Weights of a small transformer language model.
Size: width 768, 6 heads of 128, MLP 3840 squared ReLU, vocabulary 10909, 116M parameters.
Architecture: LayerNorm before each block, untied embeddings.
MLP neurons of a small language model. Each row is named by its layer, matrix (up: input weights) and neuron, and shows model dimensions 64-319. Each number is 128 + 32 x the weight over its row's rms, rounded and kept within 0 to 255. Numbers have three digits each.
Before each neuron's rows, "fires on" lists the tokens most often at its 100 highest values on Wikipedia text that the model never trained on.

fires on: "\n", ";", "na", "ua"
L3.up343:136113158137094153180125104157078152122130114117131091098111137162140071095168132124118104170158117138162119130108129149099168122140088128103184159100118135161177161179114121164109102109141143147084136118169145106103110182168150162167137092121122135152091160089104107113086089138139156109081166141162172111138110098095113149132102107140208129127154148091207158083143055167157134115106121128127142064113162073160127119130177161127131186105146124160150180113176182122100134168142138076075156165174110158112087141087083121086172177097168107114122077146101099146131142111102074135147100162144067123123089140106145132123128078113128090173092130114124120071165151091169162189154156143133178136090135091130141104179122132140169134093104182129116172135123116167100106163123142

fires on: " (", "|", "(", " dis", "-", " (D"
L3.up3799:173117158089039118117124123110112137191111113118186101160163106104132107127174115150162138103107152136137090131058160076099159117121177118103137119118102217130071124133070112127117121142167109125152080142079078094084120113092129113100098173106111154158104116083102151160115160121081165136127125177130113140118190177190102170109129129144135126110124056088119127136029188053102082129092135097052121131150145138126102067162166089123163086137133131214093116187123143111138168076215163122091131115154115115074069121134143135135099134183147085187131086147106100139097149128118108147090102126093123104103150138129112096136131104151110143117144075165092178135161126150188148116154121127079180085155121138139127146126115157159111129114132114106088139114077117137112151112133095

fires on: " where", "\n", " while"
L3.up328:112131144102160123192124088155125150108082146116098120189087117119150139155118142091118106066123065122110097179114109051080138154115128112105123115122105191134183107157167066113107132059082119136126174161098150126159175145162098142097092122130168130157097115130155125049095178097144162118125103184153143149138121183100119072113106172157169107128142154142140111132123154108101184091089175124161150134105092081099152080143164060123121200118161148088114183115078154154143157192154106088173197185139124131154097147138134155122124116168112127139109091102133147135076179142131111151050135137137156003143084096182187101130105144105097116106164191160146161103107173148134137070085121145118094041096144106106162140120112078135161170127169140145138120126125106188107086176151093

fires on: " South", " Stand", " District", " Country", " stand", " broad"
L3.up1198:147173094056120143142108082124130143117134105205118103095116192117145074058090140180102097105122159164180111159103104141162137080150185104129081130145122147143161154148136159134121158089154162115093146171112175127102156128129087133118128112088108159108083157149136131160144157136159126130112182124092151104137148099069159147091179112192150102104164140168071118148078162125123168153107191160114076163159147182065085081139099127127138156121084189118056070128147131202125154091079136140113120206213102110178125131105099154148028131094071127182103145110139155158175160143114109128102107179050159091146120034100138157164091129092122072140136168121151170141130131100117148112121160130176091135070171088113157161133113072098102164112087149108163105125147065132100151133165094

fires on: "===", " (195", "==", " (19", " ==="
L3.up2524:106098114120092112141095140096094087157120131152125126119136161102090149130179124183088081128126116099157061163154095178112136105125147168092136133159177096113121120131135000087131174117194053130167144152169123107161077089158116158070078123128162146115069114112179145105135094075162120108121130102156146141127130113131138115105143150144128107081132086132145102154187137103118182140115124127118067186129138098118174088168199135130168120105120147084124119128164128128161114145082078149125103137125160135030122068123109147102095179145080107133117106138162126184135076171141098139147172103114099115122158130115094148133122073121128134104106121167056151078173151183088197144135122157067117070123106116121109090118107096135151182134137129136097148135085126096141169134171080

fires on: "\n", " Kh", "ction", " 8", " 6"
L3.up2727:141149113082126102124152137174091128138100120081156098115110126112136069172132158128097118121122055123155146149129172131109129152143114132115111135128106155089125158140056123159090158094107129119189176131173149073138091109196092107120151094111142087137115100132140123142132112132115111169178154150113124129179119156142154128114046148199166137104137142141128181104119106169172129089092130191135105109178101100058169058169071150130128191103161164048133155103126087136115067158109139111062200125109100130093136130061096087173124188129170139109115131105177191185111162182102131081087116125134183184108110102101181088104130175141117128089022118082094182134115137115104123062134086151091163087144113145143177128071104081128160143138138166169082095088062147138097158127115174

fires on: " F", "ost", " 17", "ct", " ab", " ext"
L3.up170:097132088117088160109101125123174165135084164120168111080142146180092053056110138081133058148152062164133068104091097128201076154117184151093182081153132157139142139159059066160089124137211180157151131115168184114092101117134047139112171125146130147153074189135098108156151163162176166193154136127132137164098156141124096127091124113115136101129120098155179157170094131069145191091158147168133104156142117121162121119138176162168127176164128152138217106162140181170162139115158108130107121110136116096084120090132155124137089118101067144131145121142112112213146124170084125175202140106092095114134084129117174156128153083164089116086057142111162112164149097130103138120143097138171081105114100170093076132115143103147157150107105173119151085127105168159117104095177150

fires on: " (199", "In", " Records", " age"
L3.up2844:095171135084148118186153094063108126161166121125120141148130145107185129162184154100149143090146187127103113183081069126141095077129165138125091123140163159144137147111137091138194106076154120129171149131044091155136127106143141170110106086105095180079078115165174143170142114114125166216133141154118130114113148160143092166111135182138167130072122134180112089124119080135189121159097170118108117093141098148142088152130137122148154117145096125150134142095162110129090114074157161087171116158099133157163103186125128203102099102138138163084139120142166116139204109099132053153093160142086115096069100102117107172120164113154091150136137155119105167132097210112172191158126173149122135129141097183115138149134144181147159136108144070140118169109103091149146135150137187

fires on: "-", "-1", "i-", "=", " birth", "-2"
L3.up2582:106185096124171141197094091151147138147074179195153139151137121141123103108198170184121133126183125106188133086130144167116107123140203126166153120154142173107149161165127138101142111109116103143178179154167164108176056118079141165117097124139048194143086121124140122088090169091136145123123188135180091089104101158114128123065140095161191165140135168201112135181052102119094108137067154116160160053087074158120111133085131127070155145136169102117137124135136161152132165105081118159105128104143081115135129158133129180134122140182158061063128086158153122100094110124086147133167149152137106124107131099125112131129176180115125129093196146170197111113136135122116163087076110128105096145133131120118116109138140194141161146126136077109059156165144092072102136116142090

fires on: " Dark", " light", " int", " Light", " much"
L3.up701:104179132087139122204145089184107112155057173120157167103156109072158122097127121167129134111107155142111140157121130137178076162153164164112161112090067151127087128124057110149071148196120151132095164124137120175143155130094118138115171133143146151137122123160111164177113169164135112114082119170177094080149163111095106124125125112170133109063163143139158190072083093070121070093094108149088154117124136072140151106121089122183148102181118145160163141106130166118115169101108092065109184152189099133126051085096092166083143164132182129083125106174196132151117220150139084130165207123123099123091152128088085134078169140135117165080113103123108119124110127115165105098125122100099156123115071104165111141145114137148069132128132048099139157103065106142117091108087118

fires on: " •", "–", "—", " —", "\n ", "="
L3.up2449:149106140135153117196123110163117157167152192157067110173132109153078145134170122154202116090141112172148130135142126149134087141171113165157206084156184212131122091189147136116104091062134151146102110147148160108129121132165143107149139075129073107171154130113147120134067127175170117174085099144146114115131129161162094143136138141132137113110217091147102106107137100107115161132132170074083099089087106063162071137118123107066118152102154096070130113136090106118060155179129109152073087094133145153167095147085149183101081197162115083166142126114131079121156081098096102117104180105139161174160100115121068104129094147125148140105079099142181075119088157128126186168143058156065105107135139128130114118119140098137141156131136120101152090098096135162154098139145138

fires on: " well", " his", " career==", " began", " Ed", " her"
L3.up3287:180170166072090102170124141124115127098121139145110145174099139165164103169071090125148097142070149177125152101122141122103082117090156098075110082119117150101147124134169104103139128158068161135116129146098102153072184125145120103133112127099150133139140104104140133125137105129180134138142162126123163143163165173078125149112112175165170161101121122176091149083126115081117192106113167122087042157159107097098165086152161100149219107134078179119169139040146135178101145155158143164177136140121117096191078097081130186129141132150160163116118103165143173143125178097060107173110179114159138112156152101153177131086123082101126103153164154084160176163161129124118146054167136107148107073120140156162119060163071136073094158122075126146145141133094102099163112125155151

fires on: ";", "–", " Williams", " set", "ute", " against"
L3.up1648:179139155098187123150125038138079133119128134129116123139163092107139112134168150170164124148081113101110118187127123099088200111163214173102145047098159102128104131131147141082086124153105108176091187138125116108077133131157064105157141200152126146122105100113158158110126145117103145126130130110104097081190107136109064119082076138143180157119142155184118128132079138117163137158131144133107083121077079082104099194116148081145156167106142083088089138088097141114133128120105098121186144087088129255111178138163152119147109194039156143109164138161117131128117132138070165152127178137175099126112121111176133096178146148121135155132128152116141167129184167152160118144140118169177099081193152201167187132123123107170095107152149166153107095176140138181033149157149188

fires on: " San", ".4", "qu", ".5", " lo", " qu"
L3.up889:139124190114154170106142087118124157112129192139126153173095150133126146073192150106128040123091104083134092123086145162131146112113130096112130098158103186141146149095114099121195131101139122098128093160090115169146116129137155121170091130173137143128129111112164120106138065151119105085156148160084182123152171125136135125111078151158077114149106115145122100082153143157126134092142133154148132125078136125099214147122162155165134217117149116129209104137172157079114105082143179126135152176147151141167118050133162166098138076088117091113117150130104147201149176139118096189126160177073171121124127178167168099175147132115144170119110179177160125134089171100125176080105104162125063110151093120161161097190101132194168137095143122098090134153123116073122093076140111

fires on: "–9", " 194", " (199", " 199", " 189", " 196"
L3.up3670:138131164142158181129165111157126128108150132114119114164165089017081078120169150088120161092125123103137132067153100123148192103145159076158153131125115156094138155204164130129144127124131193153112132162125086179108124089103129068131109097105121151127121118176094108124167115147088156169140158103170132067137146107140155161106092084154101139142138137174047085080076042103137157147115131110149103101159180118152138154134120110151114100166136150127178137064115116096060143137087139147169108097148168169139103062195062098133145176140125153142133172175183119201121129137076095077150113062113174112072107123175146140111120133110132120170210188128102138160180192167151150180107096184123112101157167123075125101169154096106137144122104162163104125141117076130124095111117128

fires on: " al", " first", " Al", " Sl", "cl"
L3.up1062:202135147129098190110149121079083144093095146127084132128112117143115100111109165119092122125120073128109164110094116089168170116130078098152156128122115100123182116136096145098093073154152104143100149134145129143083125104092108148103064151147142134140145134111194235138099122110105114155095192162139100051160167103156081083147095140136118135139170165115166144135105105116093156129163132098166125106099096156122120118130157103147139161109150179161119104147115155125106116104114091092137129185146156145104118099147096148157172164185126081113085068165126125142177150167149138190076189136156106179103153077135134082089067121084099156084120071109167079107135146107087105116151129181111154105135060142102091129134090133120121172146199138193133101107166157089111178153107062

fires on: "\n", " 194", "=="
L3.up1271:091133135104141110199102089151153184141132128112085119123074167075126140155168194133129122123120175095141196141081109127108144099113157095091151100163164145093161121197079165116153153156187143145179177113076148150130112157116079105135140157132136135149159140066200120131171119161134125179134198163124130134142161129055118141073139130132139106081138173166110120102135137144133159144124158065109064130089064128080142168125219130128155092177150124124151149113185132110146122122172065121112206122190137135094089120131133121130166131107151124152163106131180101124143157115183136139141115127152089094118179133085150151144122107165141127145119166162090158127144180118114148144148135124091059123141187086068144135192190137099156117118118159106097089139118114128158128122164172

fires on: "-", "i-", "—", " Bel", " non-", "−"
L3.up417:192107094116137120137090122082178111140064138157096119149100081139098070106142148184100093090129090098192149138070160141128124113079128159126171123168048170125076130171177144129188083191170139091198122126134141102139104177112145169154083142156140148167078200149174117090107174158134083122162131158151132083133170202116143132104139104078102189131111222151136136139075150098122129128052181176157113107081078116066075143101141089080151095129123150126100121143077150183107127069108192082068093119118110078118146094101097161132178133140112134105107136141142137135134112096151156159114095102113141158147102106134128103065155186113103105144119088171117107117113156142070153111060131148081091073122138134178126136086114184111092115178172114051128108117169090088189109133158126

fires on: " 8", " 9", " 7", " 6"
L3.up1335:136114123082166087180076149157142122165136175058157155140131116051141082124122168098153100161089104091149082165141147184139119186131164149077163133106114170075171148087097149131126104096125114102131146118177196171087116156131123107077132131138094095192092128198173135174157092177164163104139157148142113116117149125127158121113151165185168081137206117128130140106138153144132104109084080081126123126103144071111132082107131089129087140144114171230184185114180142097190159108145109084141188125125083122093084159103098122132095144140103129139111114112143106100142141113141150105084136059108153191179107145116106118100157144168132174099102161171083097084140138147151127104126056172133083091126056086114110151099067119134109107092151108184045100189067116204103185146143127

fires on: "ron", "ion", " activ", " Director", "án"
L3.up1550:106116122108144121153073123068125115143170111181097121115127150173183122144107129115108054060172090088145147159054115146168154108102156176150122135082134161110155140118139110148108077062122164104112198123113094181132152141087112124118075156145095128114138183124129168085096147093143119129141094074161113105135139124124149157169124093111117121103155125101088129132117109155172126136060160053067169099159082114102128135147149117073141086138109203135159127122146130135037132096126105085151106054078167160146114127132109154149139182040180152151116145110115179170151155191129129160107179126109113178104095163136162092154126129153130134102101119102089120114120106125132182085075111109170101100098148175081046091113187094101116099132132148129111149111100122158170100174126169

fires on: "==", " Best", ".", " as", " =="
L3.up3586:130110137111102186151159141110161131089122089157080107167093145143107106110095150163152125111095048125143111076127175217188121121165107145091073155149182138081128117117114081152062112080116123106134178099168092189159090145172136139097148096102094135087171142114155137075102131129120159185129074122160109105166115150116141178113129088155118182090097097126097171105105172117157129058123066132127070207107118136129161146123139104149107104099127135144123086058109162139134165136116118085132172134155113101137127156145158107126085231109134150150136092140188158179142124159193145124115119165124151129093097062083128200113169119142114084129119120163115087147091158118145127129154149095109156126153180142087099119115113106191201141194100150166170127064096108130175141141127109

fires on: "\n", " (s", "ern", " FA", "=="
L3.up2211:134142155129136171143147148098188158072138090131101078098139117096112084149120130149077098170147138165180113142121106094191134144112083130101156100192109125091187161133067109143140162179210159130102204128114080151064156179098147093134108123122108148105091143128145137160124080132186162133094177105167173142160184116079162186144074134091138179051163125180137169157174160134168081160057087115088167141123086150154121161131082109145141097127110184143182164171147112132124135112146140081072128151137105102167134172151105072142188182078136128121137138150111110153133114136130219118118126106098113140124068106105141070107144101143083097133139122126156187125088161133133126142117142059118111135124093161122128120114049117152210162167140145137125163203105147141103091121140102

fires on: " the", " The", " court", " Commission", " be", " model"
L3.up1598:192196172141176164183167155123175121149098150115142090105130113094138088099163130115219064132118138086151107159128132110123160134166117129130190103214080162110134147105122096081125168111140170133092144172150108090068124145168132089123106114146155156141136130147127195105154107112117185104085064104138115098146182134096091118176114076161131189114205142177126153127139121158137143170065095116145061124160072140138174075088122091117138133121146133095119139074159122149078132111110131139161163098104149112117118114160132143090156165114121142145090109093121161152125160225125174170138168096130067154065161158103152155114089091067127158135153103171096123132115199135101134117123112064149074081106118112085088076113091173124105171106122150101113105125131107124129099132114158

fires on: "emb", "ó", "rom", "rib", "om"
L3.up3649:162140132141148128186138124133138148111083119110100055167087165149152097104135028129114094156109145161108140159140128151125133210096123141145132130146158183155162145143136124140146145177092107092179109130074090111187112125070116195115119162172156138111134114070170171093188145142135118124173166093117178115134128125129093176120076139146124140120175185199119194160041078158123103129135143078128132085155117147101143142112095107089169144175113142143155162107089111079125172116094131162105121084130072103079156112120147144107152108129078119184138100184191074125088138156104121144160085126102092138141132144125134097173123154102097063065130146160138162141135130146120130142116145132113140063112143132129064143154082130156133101138138100135108091108156088092178128131216138

fires on: "==", " covered", " described", " describ", " =="
L3.up2814:100122172121119142120163085172127129108091164123139152111138116120106126085178176150119062142160108150133124199089144132110096148122185123066151055122126138169129203111138110119173113125105107119178149155149164126103088120074166125132168128147113118112144091152164171128154077130102129111095103084158123139161139073180184165184111149178094122144142077155090169104106094151113139125143041168098096169163108126111127129144115100082125120130101136092152104138139106079132109132128078102096131128143136095085080112151121122102180146111076096099143107117120204133150126162135120104094132083149131123087134171164143087109143134096105144172120189189084124102145120150123148105074108163113160130116107083160106103085091172098087110106130159160073078078133116167159140152159148

fires on: " ==", "s,", "s===", "s==", " ===", "==="
L3.up2653:055186182106153136079158117133102137116128163136070102092120118181138131143103134140083123136087135129097123121072174108134165112147112115116057125094126140097134125073135104181103103146104108166120108127164120182133097063150103116131109137087104161090178136099122094081101132183118117177133098132113124059128108183163128109077129074160100132151092083112149121105112136114158192176157118126133143120141082120134175158126156081128125148140074169127104124103115144194144139170064123106094139070119160138144135114182169151078086219110110128095121229128132196177079110130106127118104111130132190109136113095117125112088122142146125099096055082135136082093158137152093120052138116095132155083142090145122099136170106079162143154133137153127178159156128181106149107112125136

fires on: " before", " after", " After", " prior", "After"
L3.up2759:124156131123162107124166073128170165098095138066059152187118114092050127079159150162098089101104107106142142130129115145145097190168127115105113085103160116140148147166140139115156125139072093122142137155109101149071130158140098085112124071108112162147073199133167194172064171191176126138150102135162120107121133146104139104111123099083106100081129167129160138089175118194132147136142113100134146125087098152078135135085204066140156139129164162105120119059124158117168118113160161106128126075136176074138155125181156157078124119112139079194156122139161150104128156124104144152149136130141137141125163150126157134116086132069151155189175193113165151109078124175093112145108056121130078211064094156144079098074116161165127165080158106112102138082157145128157129148153116

fires on: "\n", " may", ".", " might", " Edward"
L3.up1940:100131158106138151200134145133119130108124112112082123118093121079120117126118107094137127112050120111132140104079161142165148120062125080103101096153098089150128142144105158154102164163148172181067234165119078119125101112128124119097139109096115180137137098116128139094129133116172128095106100136155170127097124124133120176114089204118129138136158083162127121177126171156160178115156074139174180138179112130105123110121153135174108152131121127103093112141053157141091139091087146126105105108118142157141121137147140087149150109112168121137103118163102132111122143119109088136089138090136146170081060147157183135130094100141112127111111153112141132077159174161150155103190111125173188123157097163154106101143130113180124156120090133139152113157144139137118117169153081

fires on: " —", " Al", "—", " E.", " political"
L3.up2488:124128170150107138132079133119110181159122137116121169144147110112105112086125173138148106134137097110134176079117143082162108150106085110177164173135154145118140090130118105092162098148145133146126092144163115157118119119157102076120119127146154168146113160149186138141077079105138150146180093130132110079125135116134140111118154121125170174122202091096100159129141119136108130138180123080084097071110153123137112155094134151123085176112127119120182130068141159123102109136135073121131151091111173142158129123152159146101184202131116088152143125100175064111117157102096151093145135094083141169152055134175121133122147145141117117033140123154128127169103126150089097144110142121128123073041204135218116119090139143173130130123170087109142151156130092112133089089134127

fires on: " t", " N", " n", " Ag", "ob", " \"N"
L3.up743:083097119150101197082142049118089136166113118094129115139160177128086101092141123142102130131116104166103152131139115159150148157140120082100088151090133123158064144105094168158092106156139115144154113143144128111153113158119118169085119115179088129115151150099200093159064149128100153134153136113132093132132184178152118127131147107104108136094114068134174139154144196101184102067130092103147137102132150060144196115125166180157143194182124116142094117119186130146195130139135146139138162101139148142139121115119111127054098173101122187122136154123147135193123100124108156086125169163125155170086138142124130163114154161095169156154119119121121140109136138176085138154136143143089099139149151108200132141134069061134121122066176094124120137088126055093147147088086109

fires on: "In", "On", " In", "arn"
L3.up2557:100190164094189121131147080084113115069106126155127145107136151120150156163101086150078073018101130176084164178122139150147138121186126139147075180126112133105117122171137084110120139123107156157177095154098123169117147100102123111103169144159092153074150105149110093084100076057136105158108149086138123111147139159112124127102128182149074145090152060083099137151169100145138146074139091090145151114120204095108122151104147099157107093109176131130128091092145150094171136112117154055139145136126160165147077111118159145161108112156155131108173128121111168130134106164130122149151138145125171134044086163140130191147134125107127098127171120192109114144119189144082173166111117135117119133140155108129097134130168149130179162122158119128138125130100100188099115115153148

fires on: " since", " after", "-", " After", " Since", "In"
L3.up1680:143096105106148136105116141082156095108119099145172097178123094058162151164175153155081122121144093147175129153157091121095127100077155125096110105145132184143161125105089069067152074128070129107138163188102143193092143156198104140135182096111131154134079127201145119126049132152117202138128159132148128099161139162116167110123157106089115054088111153131095065138143125163152133090130094149064107113192151125142100131151195109131110141145116166170141121064150122163161151075176178081047130115138141166175091158052129170149104111112133083113124088125134129078138159176110109126065112087123175173101180133085092135114157127105124116148169131109162156089143127160086130131147076122127126121140167143121128153121078146167114154113103168131160133097117122111139196091164098

fires on: " |", "og", " foot", " model"
L3.up2876:152181163114064107123154127118146103133144117102128144150142145131170122091147153142129157140147120156141160157087128153133169104142155161146058146151112180116115201163138068055163134136082149127115131183176105138123139142120096139109148081147123129111102143104175129190187134138153076150165109110108094122149122153147073164133117110096141131051137093106120176107136075146142102106180091103075101192178083126140164120146092138112176125170100102111073151096074149093096179126123140115151136089134091212076154078142099127182155177094108106125115111143148106158197133122115095214086141051109126092069156139150123160117149109058195089118179142151082132108128098161096095173102114097141113093122122191114111120125117123165134182147107169132098171149064115128079140090111094

fires on: "T", " May", " To", " $", "=="
L3.up1553:105133102109095065154157121128154169133153115097137069153122168127100137104093117039139098134147114088104129121110101131201117144122183182082148082205158158111163148185073122158101161112107196108127134139163158172094153101132109195125116151112070125180124164119093096137186133139115156133145156178143145161189148170053069162090115107188100158090104109174129112125116100142141138089141145126101096102115070138117115134195097105153133082164110176143156158106099098127106174096143088162072153094181116166147057095177130081143093139075156144163184127094104143148124117097160179105115128164081096115151077157127100116114120050096156128102104100093136124119114144154101173140186071118167113145098147151071095150101140093061140136169149116199150085145089123146164081107143111

fires on: "ov", " she", " acc", "iz", "omen", "uff"
L3.up1908:128102165094188107130062179135138074145075212117130122084109067140163157140129147136115152110091102115088144123128155145155110092116137100131148114190164108161136092187128074113160133118117174128148145172184081098093117120171130125208158143107148135133104160139114094110074103088120135115069157186157130105134146136065161130115105102158102163155128055113090130169121122150141124091138125118131188131066140107155146155146133171114148138151100098173177111163144113101078204128158104093158164119101094169092157097111153117148099180104112076122134149152100097116045163080118120135132114123060125126065073092118123102064122119122131147124112110160151184155114081132140122136136138121156147127103157151154102132143080071095101175173083140134120069122091123151179171163123155

fires on: "-", " Country"
L3.up1961:171134102078103161110142073125141144107146093155139145088124079153102094091178128162148156147104127101162122155127120171113143100141215110157124105154110165037142133123103130115142111133091111112183128125182165104118121083111141186141093159161081169203090153072217194135123115127150089107108153122137097147112138124152112100073114103160132148102138126161185177099038165115142125111069158106100117078123105104108163149156183130083133103170156148112128140109160152120172119081076136076074113150140164099123089151113114223051073124176171107169179149131138125147109135086133128185101160149090100139096176132143103218178160117129120136113091129160114135146126109124119162174094120144076085094104139147181135152131111072158128149134176089048115149054087136140110137083100108

fires on: "==", " =="
L3.up1523:114138153098079086147126073118147179161138169118094112138119112138119106163111105149082110136115148140141148121104142128125089125134146166174042134132187171142167151130144153146131110143116096115079114159116088174105109064174134140096135074131067185105172099149143118116119095173060134123112147122134132138149137171076041172112165075202086169115157122125105092166104105130147183165109145174118100174141122179142130114187082082146198118113098131096137132090132168117129149099108143095110187109148074165170147112126115129093161183122124143125121149171166093122124115162100107093101090099038182124115067145078089156081180126095135118090115116184098109185127167106119114136138133108118099129164111162086143123162066164180120169087167115103135121120124095070169093165120163

fires on: " 190", " moved", " went", " returned", "==", " back"
L3.up2497:082127148134098139240083109154149133110142067061050126125114160077110125193138136104192064095093140116138125082118096173149213128126139121139136128102165193090127127093157133115179158147138122140145117158080110121171141159115171129086154138153126131078101073126164140111096108142124173135119142108137122103122105173105094148104114109144138153123157161155167074098127112090100146156158100084068110173105128179160103145159115120180129120107157124078129177097133121126089107130117117108144142166070098145141061143121161102067101091180187163165160180119125120171115093095130142145104153121130101139094109155115174122112185080107135115148131181127133161143166075158112119051143132103110073139098171185129160167186100134170117102144076160096115097119131133119133121132166086

fires on: " June", " Jun", " March", " September", " Sep", " Jul"
L3.up1486:179115142134062137166160066129089138210145150158104115168085130078114132055196141144162126105144116139162124148178154076140107170098152126119114162094096114092168175143102152114128153216152126134101146185125120213079151101129107133140178081118139153138115110100119135123109114172118161167148107162089120120135157139098100138130147081071086133186140124116071113175138167092151186147120072090117140067105133119114131103105115102073164180182108106095142129095056117135083151152141110160149106127159066142175133103163126126127155087143140130114158161170133137134118090119117086144106162208129165075078152099176146163133114148083154104141118171124132149108172095195170083146116120143132152076166095147143081143092137180140126183112165148105154136079162090069123079159135149

fires on: "\n"
L3.up3117:092134152132098153159117115144099102152094157135123120095099143132103056089156180184116113125108125139156115107060127159181154166148076135082099088176118097096150129099148153133124109152133156090159132132138067082100146160103177088119138172136100108087132161059179144122136151133093089107115116127145129044200180085129133169125067123160159120125132144144120235096161153141192138135152116092107130073142081084142121112111167111152105204168171148171176113117109134146098125127121149083134139158126113149157162160160084106127132188176188145143118136091136109166145182102091123212105162169144091104137037118115117128105143131151127099129083151132180157073094170234162118160119085106090178162157148171156105097089094084083125125108136102111120168156102113125137155153134174

fires on: "\n", " CA", " Broadway"
L3.up1977:182122125141144131180130138143090158131140147093097130101115154114093142149078091136151081134142096127132109138099070158080111116130154151178101092080075151071154131134147140165091130149120142080138124132101105148152160167135104164112090112202112158140088163091144119109114130140157133148111154157070130078148136188073089122103178155119134101077177140129103148127138104140137171093135136172134162126144177127118148089193157120146117183103137129140124115120103191162087148142141130078174088144120135152129106135154153121105185099107099087192131148122145113169126117180118104100105187163155101062132115148174151097092105145153158175055135175145191133127059163096131110142112142184130097110104096131097127191141115074153116171115118107137138152090135062088103139148166111

fires on: " the", "s.", " in", " The", ")."
L3.up3455:174110161158112156125198116091203138106091102091156158128158161073136134062141101075095090112084120139120132114132160154090136116156179168106161148124091143160082106136115094108189065058128118087119156156150084157171169151067140130109131082115131168138104120137146147121178133116120192161084128130149093150139170153076079105104097147197109123127159141147175148115158114139125141081091044154120131175099128105149130177144099100111112185107184125169150148096170105137114121053113122107085211101128135166169090100084090129082109123145158147128130157078178131138117138127061094142132165127122115124088158097118130098108097150075120109143120170156106183043098114121110136075098073118225109137126115098137137099143113117111072119183137118093125081147058088149079146105153096

fires on: " third", " second", " first", " Second", " 10th"
L3.up3763:162147117133159133075198136089083191114082091145100141155130130148144087109077129137116119142105071115134147149083199118139111132195111122078083159095088159076148119120167166137104099102080150129094163153156128165126125171158130114156122157161115183125134099111161114091172152157177146118141141115088133067116157132147129177120160135108124126072135123124127140101093138144162086129191101134139150105191097144135186045122133104143132112137186153082122098111093201162118090055088145090125076140145113127160174152130144103169104137098076146170151187184189130158098120163116119124153150098139127137149143076092188107083093170118080093130132145125142122187096190105104138161116106097130118072115083130141173126143146046131058085156117138124084166128087101107115085145094106

fires on: "ator", " 43", "or", " director", "TA", "I"
L3.up1454:086088143096116162095125147089194139149083160070117129124114125125091104143116144149109165068133071094157139128109167091158150130175109110154133086111163137104127184186170169109095118132107194131161169157154093154165097165141167169148141115138092162173191113106157183139119109136136037105085151113146160146100148092093136171071046117119167137145106082099135126152103153142181132120163146132181162145145080169098135177111210138128092171133165127138106140122110212088124132129093103136131131105142160142147130160176123141077152149162119077160099141113132109084176151126158088101110105176120133144101125077121152082141157112144150120076159084120166154108191126112089149155107109057142134069098107166096140095078149173133200100141126175086131169117095155117125131138146133

fires on: ".5", ".4", ".3", ".7", " North", "ederal"
L3.up890:122102137079107170136146089110107137161099173117121101155088083185131112102142129122137108115125119086183111137124117162152128172160107108113179147105162175111142097123112127165160075112135135071135151175183119097107100164126148107114104141133096131127079198132092074102145170124120121124147113053057167156096116172105142179092126155121112092111142145149084169122176152157178087118165147142151140099163134082114144090106136135130063191127126158131092129163165105141104144057137108117160158117064093098189175094093123098162105162168115142113120100107143168154156150110153078073170204127112215146142125126079128170158153095113146126140147176222176173126151072105145162131123108101093123139133171118140142140131146125133117164146106186082120087096146114079099147108133146

fires on: " (", " mon", " drug", " Mat", " Mon", " mic"
L3.up2652:107141137123076138128086113133118170118154078144118127087153167134129061121130146120118204054097120147090129171103053186102117135066127093137166177099139178077117156188094107114092126149113195173124145168097094111158111098115065100133143144126068119118115164171121076121172149146173114111108102196162087084101157174128120118114097141148160163042106172149133128164077131096129161120072110088171106095113067135111130102071138073109179074148071106129137136136121237126142095089132145142100138157158085134073105084168148126123078171106138102178128113162146137130073130148135145152071195117081148148089147120160112133085117159170092117136136102161130160147202134099072169173137081073173138187170120131094105134167097145088139096089059136178105093110145186123176105100142108

fires on: " January", " August", " September", " March", " July", " February"
L3.up330:143182137087085094155121164076122152133135152073088097137100153085192144108130184118131164152064151084169116148093140163127183153102170163118202173147123138119126133121123082099135143159099107141125167162135104171163114115150055107071111124164121134169094181120136134105135133108168125149131128160085069140184111172087136158142160110132100097140154112134174180158142061176172147143176095107125150086139105122065160187139201138151182150163128155165157176087099136115083189120129104165145141096142159187162159107081133179139152125075152143132171143128079178107106095076115131147118146112108188131084146163173092072118130150090154096149154101139101147119141117139157163137104079125165169092146089140173153132097145088070061186073129154192120122107153083109068164117141098